{
  "num_hidden_layers": 20,
  "hidden_size": 320,
  "num_attention_heads": 4,
  "num_key_value_heads": 4,
  "head_dim": 64,
  "intermediate_size": 1280,
  "vocab_size": 2048,
  "hidden_act": "squared_relu",
  "norm": "layernorm",
  "norm_place": "pre",
  "norm_eps": 1e-05,
  "positions": "rope",
  "rope_theta": 10000.0,
  "rope_fraction": 0.75,
  "qk_norm": true,
  "attn_scale": 0.125,
  "bias": "none",
  "tie_word_embeddings": false,
  "parallel_block": false,
  "init": "uniform",
  "init_std_qkv": 0.0269,
  "init_std_o": 0.0,
  "init_std_up": 0.0269,
  "init_std_down": 0.0,
  "optimizer": "adamw",
  "learning_rate": 0.0026,
  "beta1": 0.95,
  "beta2": 0.95,
  "weight_decay": 0.066,
  "lr_head": 0.0255,
  "max_grad_norm": 2.0,
  "warmup_steps": 382,
  "schedule": "wsd",
  "decay_fraction": 1.0,
  "decay_shape": "linear",
  "final_lr_fraction": 0.0,
  "batch_tokens": 262144,
  "max_seq_len": 512,
  "doc_mask": true,
  "train_tokens": 1370000000,
  "max_steps": 5227,
  "dataset": "wikipedia_en"
}
MLP neurons of a small language model. Each row is named by its layer, matrix (up: input weights; down: output weights) and neuron, and shows model dimensions 64-255. Each number is 500 + 50 x the weight over its row's rms, rounded and kept within 0 to 999. Numbers have three digits each.
After each neuron's rows, "fires after" lists the tokens most often just before its 100 highest values on Wikipedia text that the model never trained on.

L3.up953:596592499469512546533450354446520578478510469410492543480533512508443546461465551514576513552431471477484410447537516508424469538409491497424418536512546536582487454484427422534503504505511543447452512526505478499439480455434610450488388483431535436474624466486430585507547563526518602372529530414494470589541479514495495433520510467577497579562557616516563504578587477414451524404443559446484455487473506425526513620492461442532521567392558466454432490450471503506518557533393528537540420498519582525475548460473540527508546484409500553502459509531466461485545522494559489544
L3.down953:520524495423466476477573458509540410504430460587518442498454494488501596433437546559414594591495534537545403486590607601546475593526579638529472451494413478570509477515441488448509516534483536544575406458440477542515451445511522522535558452454513421436566554496460539436514483527555505554526490539459376463614508500428503493502493542463496607534453484367453550498494528453531509533471474534505499462637401475510431518510490532546464484532446519466593495514578491468392566549474494498466423518508481541513486497392466467549398486521511529441563555473535466542537644470501452453
fires after: "w", "o", "ro", " ro", " G", " m"

L11.up449:536480441498520586458483438472469504426500507461453559529485490464428502435577532499388428467411490523515574504503449446442545505547498606427526493473526427497433653488509499525521526517445609534442522525448564451453508528479428489482566584491511522504544521499571545496451532556442383533515433462532508552540533557458488410484480491474467447568469424456472527500552572561481516460523523445465458518470533421498447469451441513628458405559600414571468474510603432536510486551519440572500554458467564503435500540577557574564379524461575484489502490475490565531451536595454440579
L11.down449:474565464459499538514426461456469555460549483538483545498519507510436459426445541509445506447568479506558468536530575392493473553417576362420540532512532502472452490559589514487438560507566524542547509461508504536501525501494520500440490506520427569517530449491536508577436527553479469478513489448456527421461447568668412562519523480455580476494503534404447524562530508514552579492446591478520491545495467593523596509551486547466430523511514452503408480549510433494517455493514500529430393524556448508623582501466451488397447373595431453512456471481454564544485443522428490462
fires after: " l", " L", " H", " J", " C", " B"

L11.up1013:535561471472508485529550536472504521512457516497562477463566641510455440418472484533471410470500498412469451535436476416499513467411504479494539453513520561572547511494545516473557497429423558424564505445528548449513447457457528471464523533487580438504384465528484458478531539538480442362514532451452495570559580509520507475526422485450517486547619479567483440470533535530537368479521584452572480491446535492512513547495573467461456398537621420476558471548567466453503509464454558561458532575464492479493445556399569568537526535444515512539572429517452438524441540470456498481
L11.down1013:528474490510400591528464551528551483558521483517487468555540566467492454565497377548556394473470532513401507488550464505498479397468489366512523423478529641467553427578595494542531500554490536540407570460398447452512558476526480478482560515494507586515509510527526409565457491634542460468511517492472421490452595617489546438564458497523511396469520541493452549506489465470485499490570464494525440537549594515432472508499476550429499570592480529513485511508470448424647602503437506531531563509497535488452508511563485433498401489484592534491439467604472459519516525551489489471
fires after: " C", " F", " P", " L", " K", " f"

L3.up100:502576515455475464444433469432400498567389525426531561525438461493551572493452564406549536497508473469484539555505543567494540537508585553462445504404482577554477525484481530432541463495463546528533525474445441497506389461538498504428592481472517499515543522493502524567516436535449435515386438456472551464440574548478447526483402466558458478468478466579498557477586493606418434522533502486430493442465411413492563536509575508533506347532569552477466513507462593547436503502546498551568580589583568533559501536421586518488428431404527459569513499479435538536435581488559532491
L3.down100:493553545576432486502451455434492514517495512528475539481525430533579525518434471502449472449544566508553431623445557438565466454557486523432580645472446459509453471530458476508516546491480447524578481525451476511548483471487431618483487493498555511482527487447428421479549478488542529408528425469501555494552456503481390451503437511532535408578504525455433524494629474471502469449514497473539490518474530589487428444586523472446524377570533488472503521489536580534560507465450464542489577480600492352497508527424553570410483534529523482494443535507502483416515489474527580476
fires after: " T", " L", " K", "T", "y", "ong"

L11.up152:560617509473419531539560470524422523481416507511555596495445480596524558419476509518467527481469540487476504517462451522501424559497533464440453434451426537454486530465475490478551552454431590468500544418483500567495458431504523400487532544515557533486482464552502572546498534462432564488473557470499466514511576638533570554416538452494449534566513516521536477554485474466495463447528532480553393458447474419520421494519552533563467447554569436462427472431536555578590522514487495525477452448525556502500507447460519470519560468460433363503514465432521466601422452467432573479
L11.down152:491592495562445549520465551514391534561425543501516547479554581485482514598605503443511513536548515499482572415452509611443499494487516526559595525438591485513554463454538483541485485508528489533585483469413519489503562540453484598422490609546458448484534458582480568456520513490549408483390570500480447381430579557473509502488489533474424452499424498507462487502521482366475511471511457451472499477525448472529542562492523505554519536544518549503547487422415512560549487553342484522504583515505544450443467449412483421503489505462529509520433453505504504496425437583517490475
fires after: " F", " P", " G", " V", " v", " L"

L11.up832:583617496480521478342549407582549482428500588458491487564548520575564561507458516525418406434518433489521552456510469567403565482494586520486444515475463498575436480511582498459486533481507485544512528478555475557465538452483417394488457558541507483500545492607507510485539444465514472500485583449516613478474546492549400522595394496532472486486452415459477534427570481454459497538491577439460509412466464461483488486507541374521500417473599440471532560543492481473528480457531566599478508549535472516434528549399511437495539521427576543544514496565525595566490421470409465446
L11.down832:582512509624479490500482514450500439507525512586522426490476590499508482539435498510438518440517479615591547489430563503519425491588540471553574438455467481493586506473408479534527540516501535563534546523550461518556472392403431489545528517448508525452458496439451538448498460364524588512398548479477527508458524550475524453377416556508418461585530408640479476546499425511519532561544573502508505460496473531478523547490467455490539497448582524527527460515590587518532450534571518499494528475520401453422504583413489584501507453487506378445401457556438461480406545564528555484
fires after: " T", " t", "t", "ill", "T"

L11.up850:599535468500496489553507507517524525455469463374513563524552466431457498490528551481439483472522504441487501533470515500479480544553474560328437479518417486600578493523405516442448549472591496524541465427513437592418550611576511530526490444523511526492488474471485537501457537542430439491440463443423491490437485540435481510500458449448505567516592410501478477505560483579503499489498538487432503473543496415489462477494499419473505449403606421583425439486491457507451509551433559493499490491469573438453519539443467482485544489531486469440509544493608484533372498616439524556
L11.down850:490553569547471534458493428521493470512473506542590511543537503537513440406578480488557451518421504475458461552373598609540438537497446471516384416424514525499465600387485559497430528534527490370483556585572451471501428514517545453477468460514478578476553438445438622504551490482456538548485520585551491508538567462420503575551476441498431554474453615547422586508546439457550508545483532463496425460510466551482532543521530459560456505541444431552441541446561502494472498535470505533487505531453529447567504479526548567522477453518420548483506452571496457548439587571558424536
fires after: " K", " J", " C", " H", "K", " b"

L11.up174:593523540495525513500427421563388524453462469451535494497503533498479450507467542444488537426509623466430586545481570475549517487433486596421546540563453579545526483526522426428526511444490586495464523483609541584516564458488409451461385557413528506471499558587515568416463480570493420493517490385604516458541523555487472466454453512481559566445488430520468526486542492569533502441452470492573396514423439503494485508488505471503515558424599437487597531423523533514532543431458505483474470446567526474492421439427518495508523561503526508513535511463519511574467507521490564510
L11.down174:423427492521429502496537440557435438478446464525479484434489563487437502474448576606603455551518524518557541530598511549466439459503434457625488483600515496469475475594511469494503442425496531536490440387554447519560492455571494457458459435429527545535541452476462517497454455507504473500501583494602534445574589594508505525483491496524514470468500529516472528548556551480538505453522561518474522464358533511395481453618500537428508616454502460448462560460458470502478491535485567464456443488465556546522531524547530490563424557477422600479538585528437514481672450494464497481
fires after: " B", "B", "C", " on", " H"

L9.up1151:560509400439565438454518596466471441436546492526619502544550502491527528515471558524532454426445474543554434595468550520505582456482516534538461439464409584483471567414459478548610524451488447386546547538495524521425584512444509467420459434542562527475569522524535435439634561598476475429558587459544530537451471541520445525500501530411590535484510476434368502455550516512364445510598536502482525514493605551497519559495431477479529529461483581472501516510477514516554464538456491465507418463464669494443557567445506602581457572520479505497490451562429494494479514486559494471
L9.down1151:376443557552428589410428622508503491576526507496459569572544462467577484575474512484440448578543479395492573407555476514450517473509530534494458480541555523513524526556470526607443473440481528515552437508503442509421624510520604425491527430470577487501574515557488463515502586482492424495551453489469507432456380434490473551463536431467507516527547386460554513477483468554404486501530436550451440495506569470572464564523526445375489566492421549447444499511483532530540669533578500435429509459561469481446492497459476501520556446511502495537505491482451520367485458523612424527
fires after: "er", " cont", "et", "t", " inter", "red"

L3.up1208:606569494526558445427524469491427465401478527495599511496490557464503583485492524531493531533416405510501454509482518493508514493511451575385520466479376525511505513421530495470628499427538451424576528434500397500544547487447463501477463470576625547527555503513576476477564455523556466471520630447620544511549428464541453565575467496544473550508476482531472483381510525475373372493527496498452527425510431436539425508438454499502625523458482540484524488471584481498517436565525535500515519482504510408487572506521525526556374454526520366523489506600512439506430524442584557480
L3.down1208:571523586502521492470514537602480563471457451449569488506532505483504486521495577597555522575573547516499550508406570480472543405507492595467483521474550431455568440518533454539448518555554467445489499490464510474471444412474557513514487557447548484451370520555520512473489539502502489489397560512494423417446560419479513487434512445409511548512545564500444516535464523501449476555536553571553457515517485597520505561526566482409449436439577388568492473655576426508422428512527591507472396533521537496423516519484494493413528529460414507493569486495524450544455522420471564465
fires after: "-", "et", "ob", "t", "ist", "i-"

L11.up670:455498503453457560521531509569382525440389563444476556521472558510503544496427526506494535480467582507485574475537586499526557555503495506456547443474502447513599560465488482453588564474504499563415593468472490580484493528458637427453429538544533439508613521478510588463495592561494546402496479462540510490535470445500513375447497503511537621438504540567462510470553507555394526486517464511510457481424422390475462484516536487518540496460474336518460375477508496591549514476514469576496518495458595492507464559439532514489445448455570400592542507531486485510476477425535554466
L11.down670:416522501469413467489507482550512404548563516464477497535506545486471538529564463504505558423365478457435533566441521620514542586473521447385581570549566510512469450532514458527505538616515443455464548541506523404463476507570578528509479531467435543448431503457527590563468497503499542468509503564494532509546470482470428426488537522524540502474392543575515382563522473499454526549529482583457493471493482508475511496541498526535526476467609556466540527547471586483447451481437436548467499570600515483582497542473473320590480493484485506506504476453468473429526477524393525502
fires after: " v", " V", " p", " B", " b", "y"

L11.up684:568581558501484537511499455482438520435438482445450512592555441491434597515550574427461470441487553512536522512418485561402517527551479614471448464482506441532520583510434506430521493472389489565489569430517406552439510549546375494508487553483569431568536473550463529543414521523490463549554422458532650478539533539512499516453474454569499487546484489469476493496597475582529470399477526430465542407509423459432378559594528478617541549431468348511500543514485472498476530464514480525537459523475503537457505515471446507516368598533529490512419494466542587453465493486508549489
L11.down684:556500455534561467530395483413509507543456539522393461533549490459456421507500536578549496493435515480489498499490570464528473554498506584557519610378456447445506472572453477458482577450482536522504427480554508420512563479600518549528408469538487529510522425502416395579576467535428539513478522616521544505512550485466473490562408546533499449474482594498525480591435441482571519514474460428563509513484468583486446535500484430552476582454462472492543553454507511446470420538480485485459388553456484532497437450561386431513496492527481482492369445560475477474558490538455529490
fires after: " Y", " J", " T", " det", "B", " H"

L14.up232:437495497433471500389646488508525516426464490418435559539481469517531621445459511437457550513560541479509533478525474466461467440492474487514392419492545529573498574545559540571555513558357514507448503501674508607456465470568534499525504519487527452427504435478493492479552469551454475578515550462436413547473518495478472490535513464551483519456459511457533521454624483413505392538509414550500509488452415463526422456530494477503565467473526480504570538465444482528490468502473430487525458504409519533475540527493553465564560535458438505602427479483477575580507485535380584457
L14.down232:535504451504465544490491507480522494443421406461581510598426573456447544474475491466487582549489427502562505491537467494508527568407367445490580473503408512567444516426559569498552469471601466580515388540447493481578473547436480509526544456490509487348526497450548529535448438460445538481509476417495461448508583430513479435554475457521515465440459610568515457534429467444539495521510453404523547458510511477572440506531459484576608480513561460463428563411472563531562449496512455494530523556524518499538481557521487580419459522457556440560533520501473603440595471437437570516
fires after: " T", " t", " Ch", " g"

L3.up23:475468456479469439510469441484457525471417492503556520479560612530477566427480567539410474485419518530455447511459532480481551497497569507424565483625485585441410536516519521575439559416472497504523525565534584487553539491521558497502388552492514470449528443568487502485559607533396580486445590560548445522583473577435448538450512478480503504464556565541541499442565576563423619556486524442552462457435542491505441439494537358486532455455557500441485394465429501420555506498508549526554503521524535488481564421553541505468505562428406523527518437545535434528506495432520487449
L3.down23:535536556461542520453453528521515496500510525490503522434418442424472506502530375464572596513567472538503443533436450511460541559593479539565392517516475507457461479446451468447617502517574502517495554478535507520523512493499499483468519486574365500512486510499491453438536589470557551500535454427487635480524516445545479417515462495511460545529507477495496618515545534417520573456495499485453457573586388563491513532502430484483434542494448518513531421530536507512374559409475590447469477403626505541430438543407446499513558566599548501483592472495536506531441563439453397444
fires after: "o", "ro", " Co", " not", " en"

L3.up576:519524463470489565483479505479384481468499459468455571620502540583439460518448536428456591510529470514441538595496507525485480527517510473465494434480492550547445482570518497449440469449480552541362528506593531574380547530559537431392538484520558417532560439454485513555525470560438544489539547398496535583529597541438429500511498497536495465545489480417518521504522500481434490467476443549441526432462419552557539499482548505512561533507574483465481481484542438479515533519560493585552505489496531541469569595383508487625438504453465534505357391498463505523448496539519488522
L3.down576:452522347526455490462513488449475468536388532458538500527505521514522550524431504506582453413452569487557416463522541590553508466452547566492617435524474488511468469513513500413466548457446474475562487495532470549463507561443437454515519509513460478443452567448410501502473440528513556544512566513537487464636549535504539449438516467467604500472499551473488470530447444464527468561426565489443561517479552535413522426581516565537529460606517482480495481543521472587586512591488502460494427576498547439529445541441465523466420516420439623465469460526568525487480456535437640460
fires after: " T", " t", " Bl", "T", "ol"